config.toml
activation = "swiglu"
rope_base = 10000.0
init_std_down = 0.0
warmup_steps = 30
seq_len = 1024
MLP neurons of a small language model. Each row is named by its layer, matrix (gate and up: input weights) and neuron, and shows model dimensions 16-143. Each number is 128 + 24 x the weight over its row's rms, rounded and kept within 0 to 255. Numbers have three digits each. A neuron's up and down rows have the sign that makes its largest values positive.
Before each neuron's rows, "fires in" lists the words (lower case) most often at its 100 highest values on Wikipedia text that the model never trained on.

fires in: "at", "on", "of", "near", "in", "located"
L9.gate376:107143140124117097170145126116145113107149141153130103154164131142140111098140130171127047153161140099106128108115152091140142127143121117133148101137111118119074158094128114160106116104121109141101102130144119110124089173119137164105133124144138118086128118121112116107159162111120121111140148127151080119150138167141163122128106156097097134167137163142142123119134140152142130125186
L9.up376:092095068107099119111136123112123166155138116138123166111104099139126128163124095136076189093161130097133137113104163162112149105143124123131123146110146149117119138123132157103120157179153142117138133138141137144112085157115092126086169109109166177084111136136118135120102136135080131125155123167141130102157143121130121186140094122157140133120152138156098129121170152163103154118123

fires in: "a", "the", "his", "pacific", "each", "him"
L9.gate142:122115115138162133130145139130122120098145159151112129147118126161135137144098084150089153115137096122124077158099112139141129145139160112064166157108092126119141084079118124077124076179120120138117176102078140110143109125147124113142119141124151132075150169110117143104094098124111148148141121125146151142126165120129146136162105132134129111171128137115120112121117133153132124104147
L9.up142:150127151152155097140086125110137124109139154083143174137109171131142125112066089137150108101137116101114141150160164101103085121148161161113131120143096132074127112144106110148111089088109106091081102138183092118157096134134116108193102122147129131115117109115128132102079121128128095143105101103120147133115130131144102142126110152130117109144166106152136090109149105103139155123134

fires in: "who", "it", "he", "she", "which", "they"
L14.gate137:109103131105120120103123177135111091167152098149096100093153127129115130134111136128118099124106077085138115104132165110149153125129097104151120126109128127117101125170129118110083099141154139090134141148142123132154139121122087089135125128113099082129148130123105126191139135137112095134164137094176140147140147124131104157147150170121152142087134135098135137059104107082104156188118
L14.up137:067141130101130123137136185141128141132136148166090136113151169135115094136133089121126145152090174128147169121147139097128104123165157151088065143167134090141151139132162144126128100133096126071096165119142134128129070139109103091128106113126163150106173103135117151147111107140101148114155154135125102069120113130121139114103093110125136163185124111130129111131138119151081103127101

fires in: "to", "for", "and"
L13.gate424:122154128108128121106082151105132122131167136089125141113148127167097126106158111168098149120135139100147136100190150125157156130113129101159113083145092123150113097098152175151156163109147151141140163124161157096155187144110127119108110133120160147130131124159142146139132128110162142151104109133111088111147134124128157109120140145133097136146121156125141094120118126127152148146177
L13.up424:107165153140115130170151167117141145172121115117147130093129116108153147091170105148139160118154124120122122144127158119151110154107108145134125113109095121083132138127146127141124109129153123094120131177122093146121147181120135132121139133148169121135150115096116142168138132153116123164088124132107132150117107138091116115086126143156119138081163129093124154134129055129122144125131

fires in: "and", "then", "as", "also"
L9.gate147:134166104123103138116141105109116164127069152143131107133126126120114147134155121154084106119155107121139121114122078158148181142095106164122142148105152150112158128087170094093117160114134134157146126133100108165124144135131154118114162154117183111112124131072162147190118155175140131165120092107132139111114101156137172113111110076098114143132123132113102167109095150105168148145133
L9.up147:122106073100142092105168122115142159112147129115112112109121150172159131152168127137133110180137120085125092172066160121081117126148156141121123103110154135085141093155057134118116174106133119116123100131149155089103153143161144120125126113158144146116123091128148151107090146151098101132131098119127154140148141134156149131133119112093141082089101119113127160160143111104141152062150

fires in: "of", "for", "a", "in", "rising", "the"
L8.gate70:089127121082166121076105180144117147094114091079153127138078129108108091128170111121153127157147120171122146100137114116108174150101121119090123149124119141141141125146107135078139133159134128109156125125125150136119131140110136112176115166122155110127069124102121112130133124129101112112127119090116168141130162135102089104123123135134137115200077109134130132115161168158153126150113
L8.up70:114107172173107145097128164099144133113115112111104116087111080091160113113139115116109096142124133133158070145128132140121138126127129126094088164106151119086136135137105145147112119144131169099154122156173152144134143130106113107095140156095160115153110160114110129099147156170125133145160150124128119143140088156098101080107130095118154143163144097137072119088157146145093100147133

fires in: "for", "with", "under", "on", "forest", "to"
L13.gate181:108138079087118123105156149129131108110100135121159142110109123128157154150167119166158164140201119131127113151087127169128184161125128124131100109128123112171157166099100124158098126109116100140116163129119096138179160168160153154170142115167128126117127142151133101129100124141126163139091142112089141139129179112127144151129105098089144108119149092157140081162157130159101137146135
L13.up181:103159156138151141118125157120120116106102134092131155089094146171122152142158123121111139129137107166110132146138152157133138102086139139117136142143178103140169098086144080118099130154108109133132100112136113154160117151098122143121160126150102133099135124168122133153087157154166161153085144091109118145120149153132117176093097150061127088130168101141116152105116119128092184108152

fires in: "his", "and", "its", "her", "s", "their"
L13.gate425:095149135125149107112128116082101121127162127109155116134136119112113136178155097135123122107140159117140106148142117124079125112094132099067155147105151131101161103131105122144095150097125087165158107111075149141123146138121141136108072117127145172076104132111057122136126076188132155107181137128090139094120152142149110099132137101139134143127122163117136118097148172128142140129149
L13.up425:109119108136134134125153127075111086134131121125107124058120112135102110137151099160135128138090122164121158100127091102148126101112102167083168127124155154109146153129114122120138144089140114128115106176092145172162140135135068111147121118108150097152106126126158153151137155149074147061112141123130145138095139169184149133154161126143101149179165158154129126130153119141129083122130

fires in: "to", "would"
L15.gate39:119129139136123128138119124114100130159160159089120109122127137082138143146151124151151119118131147152149161195118124115149170127151117108184133123127135147103089082142146142069131085112149163113133124132116135121122152163131082095122159144111087126109110139123182107123114140143148166132140183124115138173146102110167110099175144133171163117122160132107052106094127133159056115132130
L15.up39:121105153124116093094126175115159155167131122132141141139128094146096095079132130117121122156130142151145149123195148129161173130150104118201124110148127127138124085152097135150146146137153113133071128092124109140101142155105139101113133176127073130104111118144142129152103102096174142156180119127095141110098107120132096165123141102125145130103177152126170114128125144114129154121123

fires in: "their", "any", "family", "whose", "these", "his"
L6.gate316:111096135108144141158146072108111150072128106083139120137129152141103118137071131144137150083117115137162122090124132137148130099159085090147099115137138159138131128106105174106114138150138105159122126147104102098177106128126111127098114112130100159128127102126125127155164118120131154152105107104130128143129160132177132130075156119124139152095122157134123076119126122116153143129134
L6.up316:140126111131132134130203119098132070146164096138102140148141078103119117127158149119109142111123110163130116100078135094139111124133145133132139099130141134129136131039106143130091112106127116113105150130136188069165144125121136161090079132114134149127130121121136128184108153158107158134137151124138076144110152102106143113144128148099132112141115115140148131102176111115138115107144

fires in: "founded", "started", "to", "left", "croatia"
L2.gate199:107153136123125138119117105110119133159101123128153105097157150108161126159148059154153149126127129131165146122125130120136177152121129106114087125113077173124156121113188124099128157129126123115099110168118133105099171160094176140157157140093165160152147122134119125121132148094121172153114119106167121154127139109123154137123111157150151121135118135145104111139153122130139153109151
L2.up199:121136125132130139139084125130141137131144137122146135135136133154152118156154107131164119138119102167151159099108113121142193148113138112097108158068130150141156135090186139146086145174180099143142139132129113122111156141137137139130113122106133133121099115139146137140083154135110142154147160140164145113086128132144133057141160129118131164108116117139162147098188109123158165125126

fires in: "was", "is", "telugu", "it"
L13.gate295:102107166101124121137101124119121128130110091177093146139074139127167107163134161128084147109173138146102154111160105129080090104164154159136125162094103126135141116122156133127122172138120130102146135149187102094155099107110109097139115159146150133118145095119103129125120110090125089162132121110119153148175129100139096074130098112130078146115108165148131147128120151122120123104160
L13.up295:120139096126081138110160149120138119207134104159095141140113120112069115132086141098138109139182154133144154138121145120126126110183157088137139152096121114130123127158156157140138142143134136124128117159109160079164134138149150114122115144148139135157093134143098151096161096110132138110147096117125142122079106120156120124129141137114146116107137098124159115143156140099120141165114

fires in: "at", "above", "under", "to"
L10.gate282:105135124116097115143173119145135150103133144140144159156134142136104121094097178149127154116151108119104147160103129139093156125143161143142137100097112149147133125076110117096120164142126143113140159108119116122149098114122135125114141123163110135105121111164142146130109061122131154150101172111126113112164093106148106148138101164103100133135113112091138089150176150103081140104164
L10.up282:172131109140136149132162129122181136142146132143150101114148192157157162108107129065089087114192154105140092104110167125151143128144124121154143179133114136150139141118119123158124124133138111131097136141119106133111119124101148088096119145151106149112155127152098180119147103155142134152133147115122177155099126110078126140166108108130153115137082098159081097120127127088122142123141

fires in: "had", "would", "n", "can", "don", "montenegro"
L6.gate447:149107140120145126146109154111119146129144163164122149114074154101124148123107109125180135106128130130095128129124098105117150112101179098154107130189123112105154105117152138144185159136136125125121147161108133138170108129131117144133120069143092108136141161121155138124130119103095127137134118090105108136134078120162134091102094125139127107136152123080113148100092132081078121105186
L6.up447:125097150145145141114129137146105143137176146088157107136100122116121150099142129133141152105100125109101121131163130104156107138129139103160083092112108075121134105120181116150108094140087143135105136159113181142137111179134142120158122111184088141103143162140152148118115121113101146095169125124106120112150163097143148059124117159121124139126110150093133128087117081122091107087111

fires in: "was", "were", "homes", "newly", "be"
L14.gate68:114154120137132115115115088118130185112167125126134139127070121116124109127132118113136128191104137124112139121125156154124099107175134125112105133149122110129120098103123148138127109186120123152141136186109124117129111182114094124155117136118112127141125113101106120123143095144086120103190107123121141133106120145118140133156113132136067100114096115120150094135138128152117112133140
L14.up68:138106111147118136135113185100134075081121130128123182140118167156116090143143128156134140102075124123125102158141147136141170136131098134126137168117081140108161113156107154142128109109085122127142129147123122088107140159100114127118139098138145148089179129120104168135088132145128137145152110141095151100106150154139170128173104067155144139118067168125137148095145154111099084103122

fires in: "of", "by", "into", "for"
L8.gate332:134129096152116148128120044126141116128143100172161117093123109150135140116085076119135149096103180126142144142116131135129153131129101130119115121104112109120113177138145133125080091126100129098138117126109131128120099125152142125140141137155196091137105135104079090133155135119119127155137102121164144153078147154100132140137104146099160096164143126119127175134147131153138142120182
L8.up332:131090111170129152122136141129159100135149127135137105130086113164120161145134124122164143119114079133144135145118159091191125131124102098100116130139129099111138140104129112159124121126144120156090135111085135121111115138151135116150115129098123128123103142139142103146118139152144146096165096132111114141140174099147119167127178100110147162129170126101095150106113132146103156163113

fires in: "and", "founded"
L9.gate350:103116124179122099116115134170106132153135174106163144136141153124144108159151096155090127125145125104140123160169146180174178113151121140116096121155120126092107099122137140101106156123117167117127124130103130138101137112124081112105141108113104139112132135148086095136139116169110128121083107187129092155120131154147133114077097112156097154105167120125146116174127143115100104096122
L9.up350:062130149087126113162151091123130152140141142136128150160124121146136140112153120151108128158162160144148131091129141147121152113118127102146115126120134148133158112162131136149117129174136135153145126154141140118107097163102128117110112139162149133132127094124116170165129146144212131093137160136129190110106141145111078153096178123147118111165126150173106149155118140101106097159143

fires in: "is", "was"
L7.gate262:110087166107144156112134114111129126124121095106142155111091158098149102106103133113125132137126161133105109139110146139134118132182115096130113110123162139085137176145152167131126139123129108164129129198101132130183140100129139124128130121121108099075177180197118132085108154151133130136138124096150126147141158143142076129170145147124132112127104155157170144102112117093061151137148
L7.up262:088100133128143115138114135119123137159113125091136124110099158124129132150069104145113152181134175176158115116150090122166121131180105092105131103169103128114169130156137138125149141159075107122168099126134108131130120137139087130118149129085136151097182119127141145072118138119083145091177095177176113134112170152083129119123160110155103170157086152148144166105138154109099116082123

fires in: "of", "in", "among"
L10.gate421:144164127131168100143142132111167090140131118134137120102155116122109161104090118159142129134113147137112132171124139110148171135147129105169143124113116124141090157067095130145128119153128108112128108092136141120084104137114127114091100114095140096132132143124114090137102167115136177168125116128165117103131131120141148117119127167158114146107144141157119130131148133177162160145135
L10.up421:116182165092152125173142101136128144131112120141176138120132160106140095109124087152098119161116117121137120107159142118111141124081138134132136156151127111113132159084097110170123124120113124114082139110091167150119142116151158116148111153157119145122118082148171098160151153095111132137126134123144113097157132134143159143141069173136116166099149135149131134126150117156135112105094

fires in: "the", "a", "university", "in"
L9.gate355:193139152135113120148113149103109161099138094111140113082121122141100115103135127143113129155127146143147135148144111134121126114163159124118158155144115185150079118138103147136149133175148143126105139187131158143099092120115113107137116116122148116121116116139141141101156109123119140137160162081190137114132102112131162114078118131126169158119120127155126109098169143111132151128186
L9.up355:124114142121134180150110152109122122157132120125151102107137083102128100104103168101133102138091073157112121112119138176146137141103147110133153109084141108134116115162113160092134125152155125145148154104114149153161133075098137129142167125148067102154138143158128140093171143131141105138150160111145117159122089122135108133121129122151153114111137139156117149166154128117155148080118

fires in: "to", "against"
L9.gate272:099141152120158194064155153089131118121145053152139164108145129143164156111142152095123138117141080104133077144124159122165151093151149119158155105133099103080126096128165159097127145114146114100168161138123104123138151104140107123119134169093137122153147110107102111137152094147146137114117136124173125131102083157119134163101108116134132127128185133169146100125144121096086143108147
L9.up272:103146173120108124127145141141150137116135075115150118133132159162078127067147123172121158134146113109121110106140134094164148134120091094133117090122144138093110119079147143125106111177122145153135111126127168129102168090153115152117164117114114112149108162153150162165105133128091125119117097123111098141112106089177116145128123091103136134106143121147103116173170103132133113135146

fires in: "that", "which", "who", "they"
L13.gate268:147130143082168099147140162150153128115146076155109143097156118119118112131175131145154190092157119115085138130134159069104143157136080131117136106150135139151135129119123099116131140173129159111119113135116122160124114148125132125113135127133155112146109116102171180169123182120192130149116113131156132142126132122144108134172123121181116126120096158113130144111152115097102110164139
L13.up268:092135139081108062108142097165140146148130127167169126114123135108133121121091132123132152126094150138097103117089106122138124098124115134143128142093128138111116132127135156122089161112103120164151116110166133105179088124132152112138145121103149132117107133071146143128140129169141116180136119138188104118110130120133155118158133125142108158115142122141139094120129080123080132132123

fires in: "to", "be", "only"
L9.gate384:118134119131094138128138121124148092122117153089152134165132100080160111157100106124125096172139165164087144113163123120160140140112127102167090139110135156104097126100099117088141116090129141151135161124119139132142116119109143103135146143143100099117149132158140123141103111098125131132157153134087103123132134128135152122147120108119113134101114150089070159136156164105132083110125
L9.up384:121123102075102137127121110137128145103147131096089163166139123141131116128114123177137105168126163114107133118140115143133161152118143112159140193124088147134107108112121125141121095110092119095100112153076118128101119161120154114176125101148135133154091119112116165146119072105121144106154150140095140165093096150119146118094121132151098109164099125160085128098110106117103119164123

fires in: "as", "asymmetric"
L10.gate481:137099122124113165133155108098128126148132096101117081145129168104144142081121142153135127108125131139152136125148118078137163085107094111137152135137115131126133100165092128123142136151120084126106136145183133157127096138115134123134098165131130114133135126150112124092073112082147149093123095141131110111145170122159154140129137133110092123130128142122117137151137116134111120128130
L10.up481:179147117094095134094139151113131097126141128131121156156128091151156114097119174109080101104136127134100100094106091052108172159116156111121127141130117123101109143100107089140166141157105134133117097156148127137105132144106146134118165169159158128145132151104149123104112144160083130152118111113148124154146104079135161146185085115123136157126171112122140135150072080103108114146106

fires in: "the"
L9.gate244:162133125119143146095126136162161081179114160126166143146122154110113114123115094096088112108130145131130150152120119101160128116107132115162110125119128118139102181167142158084149101139080122152093136083109111155159094179109131141143131108130115114122116108134143100111153155109127149110114135151147122122120122105122098146151097092142104169137163064118167156134132155135135125143113
L9.up244:115147089117129117104167146120122179177162142128140155127164111154138098099129136131159136145084127128091129127144173130114167105147125115134108129105126149132172103107122096099136117152093133170105109100082122150092117102123090151122134147117123119163096105109085164117166169121155141119125112113090138129157127122130120116105125110113140107109115122137098128096143110131131098089129

fires in: "this", "these", "two"
L6.gate415:135115100121117136160144129099104121138117133151143113134148164141123126122147154113123166110129098138103098133118130145152134141144127114158134162156146116096109125085075130090124140091093147150085118143106109149110141124139114094138146152116118169095107120129154123158159133135101116094097165136107082147132127149170166139100162169107128109085104109146121133093097143087136150159135
L6.up415:139117100102146085160106067135128095110111108145167127145162155148187124182123128124131140153109143146171141165134142105121135105139134167128135111156089145099101119155139138140103182136124166142128131158141083116128121137172139120071127130073173095079119104139086111144172103135138136146124167115115157141128127119144117152094125140158109130128159115125153099129142129093138159120090

fires in: "a", "the", "democratic", "an", "republican", "substitute"
L14.gate207:095118116149134181108101087096143151113154166082127152131129128115146087140121106144136148120110117087119177114141152140129155181144118138058121120114124158128113077129092162133143113187077091155094139153108095140144147125128134128141123111133158168181084136132142126107167101118114069104136174098112104160138121162125125140090155132092144105119143123135132162150118140124196140094156
L14.up207:134108144127168129122114163127139143133120148133072114124152134139110147126097155135121128152072137171099117135124104178131106151146154167085126110120111153079120151157150132154148161151128176121108123135102143153121144177107135142114141118123124127118117137132118116138103089143104103138089126107135134098154114116140085139143101139128149136109150114168141145133126147135142135088066

fires in: "is", "are"
L10.gate296:106099106129125080105161133152138127153086128149150104152168124126152120165116112138162122188123093117139147140080117111146142130098113097134114088165120122106194125110116103098129123147151133133149105142153176125187116072129138123120085107111117140083118088102125140128122143095126140128139131121162143145136165137149089108119117108077106144172122160150152128125104132116142172109154
L10.up296:096136129145089114124150126120144123120097115125065151137154152133130095112132131147154100134126159153106061069076071127131138130112142119118148172170100082131178159143154125165115124122093101095146156144132186141105136154125130145144108140149114112155129133126156113098147188133145090143125112130171119140145165136130117108100094101139129117123102104097087114105120076140102151156136

fires in: "between", "both", "two", "morgoth"
L2.gate448:112131136087129115134079100149126112130111136112128145068116137134172133085112139095143109143133133150128111118107111113117127091122110154151132144124146115150144120104160109139135126090101138121129142119119120172160109153100102138122095126113121129085101122147166127141152141108115159066095112102128117133067133161148115144162153171150116119146144055130131075136095145167141142125178
L2.up448:111107110071139122145131096148135106154114147096154120146107089153184112132114148077122113133134143153154140111123124158111152116127139149177169143133119104140104092097120141168105171102148138171125098094090139143126105124136117164147102158108114150168130174143095149103133165123137126126119142126131118111131124112128123156188117139152170105163116126142140108130110132136135172137140

fires in: "as", "was", "vice", "appointed", "elected", "former"
L7.gate471:119163073158165099165141162111113121172201120127138154118132085123160104128108127130113125130147125132161114115152123123180143121162159168120117147105117166110128145144126129139131138126132165169095103140106156121135112131132099125166152134133184150123152107129137156096121100082118116131155113100131134146144101145124165143170069118143109128135136135145139149178121100106185109128153
L7.up471:119121148130112098114087143126124121148138167143109139136112105163103115146146120099122121191158157127156113134146122080138122140104147127123125155082148158115120109158107087140106133158112144165126057124122136107109117175136132117147120151140176156160095124159113137104113081109072136125141081126098125135118172110110124109136109180086123161120165087109108070163139112133102083133149

fires in: "his", "has", "a", "signed", "returning"
L8.gate256:060130096149108155124159153149117127100126112096088129091141093130131143117124117175150125144130146108104062104156093107108168117113176158130108085124114108149140125151144148128059140150116170142142116108129136175119122159143135114136141130126138148137140162102109136079123112131124154117126130108121135095173124131126122123122112133143099163106141146171151117143116126147146098117146
L8.up256:168139103125127148124093143116074150126084129136133130183129165103148113158120117101170122115093106103110140179165129102161129129131135153124127127139139120112148110125090112106113132157129140150129098107078114164108119121093113158135110125168131095098108116151115124061129173117127130124181127150122131123095135157139121134147128156075140143122152133184187088148106136158104144136166

fires in: "the", "s", "his", "her"
L9.gate92:116086102071103059158150148122131113152112144143113154131126082154128126129120104140118105127132072118119132109115145132089094117079122152147121131122118105114132156137139123144173103129135145073115141113100126143153144111127083143146142185147133118138128099087097136153099127110110143167124089106126113163117146150124126088128132113166153121139147112157158112112090160094139163083115
L9.up92:126129175097123119122137150148142116131105117185120108106166169130131129119079123142125133158087078107175129175091093150141126122118136162083099151119106108105123131156135154140118107158148152193156139111101162171146151143112142151116125133125142129134134123138104120170122098122097132106119169061136080124149154099110146105136144130165142116124133155165088117148122131125110127125107

fires in: "under", "to", "through", "undergraduate", "above"
L6.gate456:128128107128171108159139152155097144140119098164110140121101156101161171133094130133127162180156136153137108108090113087091105168110121127173150125100175108090130119125135106176143130169087100138124114097117124159153129112133141118130136115124101117101103151135122152088063128128139113172142120137128155120109147139120137132117094148103132093134139077140120147151164117145104096141137
L6.up456:113085146143135128150121120111148148131139135137092154106131131166093162155120168150149125099117138125159108149110137125119158122137087131091142124123158150160152122110136138061145142142097097112104156174097124159128143081112159092106124139108118122140121096145104145180111080122107157111130175109129135101161146114122098167141130108084115106102128110156157110137129152177115137155139

fires in: "the"
L13.gate266:102131139139135130150145104108153181141113128077104139109107166104128148132130165145076104152158112109122124098130106175153117134125103130139139135128144137140123093125122130108138100166133105144145132127112125151111144133133142130136090129118104141173133154144111067197136152165107119124119118160106128097097127145078090132100127098098150119144157105087132164126117152097127160168069
L13.up266:131101109102108168135109120054173131113128107142143147083118131122154132089110121138134143179143150096145131126162182146098111136104115153117125156092123160112115160150126155144148142167127068155131109071100089138098127144153105159122130140135131088126148121128087160137126175110129162087124101141118159105131082125144096113122140161130133146121158066139108117128139142080109137136166

fires in: "also", "are", "were", "is", "was", "be"
L6.gate102:153108136092116139157129151108183146092180091168116178133127117090145112156108108132113128169136153133113120140099105140132098148156125131125124115128162141115145186120099140120106122161136142092148089155106183118142140126116104114132082103153124152113147148079152136110111153140124146111142101107141152115126123115114099113133090108152101123125081150144165120159207100145109095152139
L6.up102:107156112102126156143147109115126106115092080117105116146134115113108122140125116128106137187173125166135136135104105117132160113146129147162131122138154131079119106133144149150124127121112141114130109173128148127123116112177131123114085138152106154096154139116134149068103156166133127154158120153133136149129152120153125155105102131146109144127095081187171115134107108161124110123121

fires in: "his", "their", "its", "her", "aniruddha", "shirai"
L5.gate433:143108132121134135112145147132150122148115123170152140140099166134146109133173129119126175145093136128096108150164176134129131120153117141121102112133138118148093147157098115136150128118150161110121154118157101110146123118155088129128080133108111174081131131136135103094135114107094143149108153093095138140171128138142133091104156193123133159117180117129055140116119116124121113135118
L5.up433:093145147128137115113156118125159122146122144131127137124154117139094145150158124131096170161078133142182145115169137082087161133114165175118104125128107149108119086144142125165098106177131123091119138148096139104075108101133106114092092141140147112123122131104120099160157166153097103091112115120130084132137122117132140098131104107185111130112165196141130140132127156136156137166088

fires in: "for", "of", "club", "firm", "series"
L9.gate130:157120150122135138171123105089117113166169132107119126102100131128117093119071141154145095109132162124103102206151123100114128152150088133156079121103102148146131139134158130104069140142125127115103147154155131114106111115140122099137131124132161133162106122117141105167107152147102098165121104118143127117129146102085135095121135094142121074120128128167155090111156138174153172160156
L9.up130:142115150103128128115150144096132138128120109145090134150135108131133178121125137138160145157086145117106177100126117151158152148161125125108133149133125142144135123142148137097117097178133164160131152136155084120105115155144142060142149093151127109154112116155124087183125091149135125110108156115139151131124142090128109130073155126136108112146114098137148127158092099061151162156112

fires in: "and"
L9.gate406:083099151132134152158154092147116077111100137138119083186146150165171099127114081126114147119137104107107118126156108125112129138108092135159097098048095103134147142107165117114128130119156166155162121157143123156098160125156150156108099127131132108097140124210179142146103113114129104115118131168085172090128123135154150133142120116115107154115139143134135118134170122139110142106131
L9.up406:070150177097179157165143150139116166137135136092117100126146091124121098100137106119078128113154116105189097102111165132133115131165135132100136118111148128161119081133134117103176131141096084142139115132175173108094130160140121146122122168113141133119110093133121138120110162159116097195144140113150184108106127148096122155117155117112115161092112111121103159154135167106133117131104

fires in: "in", "to", "the", "of"
L13.gate112:121144129115127139127149114142150129126188137136160162127125138100114136143122113175117171121138132164110136159091116134109129137135091148141128169135092115096112147093075139078158104136176144099152127121120137133102185114184150099129155119135113127182123108095146120095119119109109161097103159139096087133133131143130098095139131109146139174160127155129137148133129115137112159140136
L13.up112:108156153141061131152121132147142121153082128083169099133096167134134104136154078161122121108134103112113144104121132107122142130081143172127126110111130127092126111101134116106127120127145099165111097119105161121086136137111130111138151164100140121114116136117140134134142116114149128106095182115122129105120112137112144142151085102124139131128123148113166103121148086117136115104129

fires in: "is", "was", "are"
L14.gate283:148134114086134098186137135069192130110132087112146141138140118144122122144128154125137129114143132141125093090117129113137122146148100100118160139143119137135175111137119165098119140126108125122136116137096126125132164102102159119129160131153107125120117112103123139152117130111106100128109123119121158111162130131113099077155122048136075161170164123129160149129100104100134153088124
L14.up283:156133102156114109151128108107149130162083139096140107160136147154122100145124111122104110096165139157077130142163129113135135132112137109125139121129115122128163137125147113141143154150109136095173095085143115134161153104120144122073109132059116139141122140128148151129140165124121120109170141142148113115173149129148077118135105097166066095137154143096129144096169126066154084130147

fires in: "more", "most", "worked", "years", "while"
L15.gate304:134117167131132108148120135154144117137112151150118149117114112125090116108134092148130190123119138100179115090183128141149115187122114170124150155134154117140114115124121131179140156085150115182116143151121111113152110109149108143089120168115137104129138168103125133155095180133151156148115137132121103118121095176133108122124112135177100170116120094078159085147171133143118131146131
L15.up304:149141111115089113156137136107129102193111164125157115149116158133139132098102136090136143130130153127093134130147072094137129127102121156102156112154096131147130140080125085149102107118112146158125158137129119124115111189124156102098147146101168106173113113158118132149131142108135116145129131112141128119126175136160171128127092048154130145105176151075164115150128124190111120170204

fires in: "m", "to", "i"
L9.gate120:142120153128113156100162143125129111160161123109150156130144127150096116169139141106115126128160173136128125140152099092121080130120121122165151165119120108147137135126132128107141153099121178124161122127113127128138196171111121101129162095128149142106113148138121112137116121104164156153115152166081133089164126105158116137127102118158128120080120125141117124179144130128129114106097
L9.up120:108124106120119146147129142134151115172116144114120171157094142124154137116131093154104118120098112115152159070138126140159163094181120113123153154118109125115093087109151118130150124137109127128123125128121102115169137103073099126100091177096123101116160119183119095118158108134181138152134112130120125133132121095163135138125170127164128071100134148133105146103144100092117158139090

fires in: "to", "of", "from", "causing", "following", "suffered"
L7.gate418:147112126113105156090134111125100140144104103089152132123108147157151108146171139143083161135135131115108109137122135134137139138109157123140176105126149128166165130063128137130172138099129152110115171149124157162156113121116118091146133178132146099136166135136124158111114168131182141104122094116137131160088095118123081121099134086114136123126156170131138096146137107121149112086192
L7.up418:187103129139130130065152106153105115143165102099157139119075147127117134100147114140166152104109115144126101122155161151097121091128110114148172112140165126106132144090085113137126172119131184086127141146139111158142155117118144148154098162119071140138162124111130126124100146123157120122110152163148160120146107117127093151083148103108139126148130144124109125115141138076189118115133

fires in: "the", "this", "that", "entire", "whole"
L10.gate246:145116110091183100096129153157122145118131079142143115099100139130121158104125083132083165114115112165126167138108129143121143082133077145135106117118136173102112160104142122117144077163119169160142129139126158166098090143145107127143142120110144132122128101137092127133153133135157097115114115160181091122163142136117127155184104121126135133107151077091126143105096145134096146192146
L10.up246:181112139075089098166113118111114144139128112112113135108140116084128090124089139127134119162134124167150132156141142144142111127130133136123117147106127145140145131122151131110118142169135103109154127151122119117119121108145145093126115117123112148131113170158109117125155124162088163173093104121101096127153133125109141121138118152131123134172119123126161155101124111107092130119110

fires in: "was", "been", "were", "be"
L15.gate282:103097133087099096159111129119154116093114149157148125099153068126144100157112104107148127135147105099114149144127164118128097099133130144122101106136105146125144084129101149113125119148134087133139110127121143131110117111147109108155153090082145126154115086106125130136102093164129128137150120123134124121106082171164106148123092097137095133165081107115131114084157115122165071142152
L15.up282:145090091097129134096142074090132131158113127138135106113184142103129118129133144156143139121134133119135160142103132147161140110094160141125109130104172113105150138124173147101128154119113131158118128124143098087138156107130178115142111109103172100143100150123175151141115127107125146120142061116146123129109063160126145094165101097097150160132126153134142149125177143113124074154100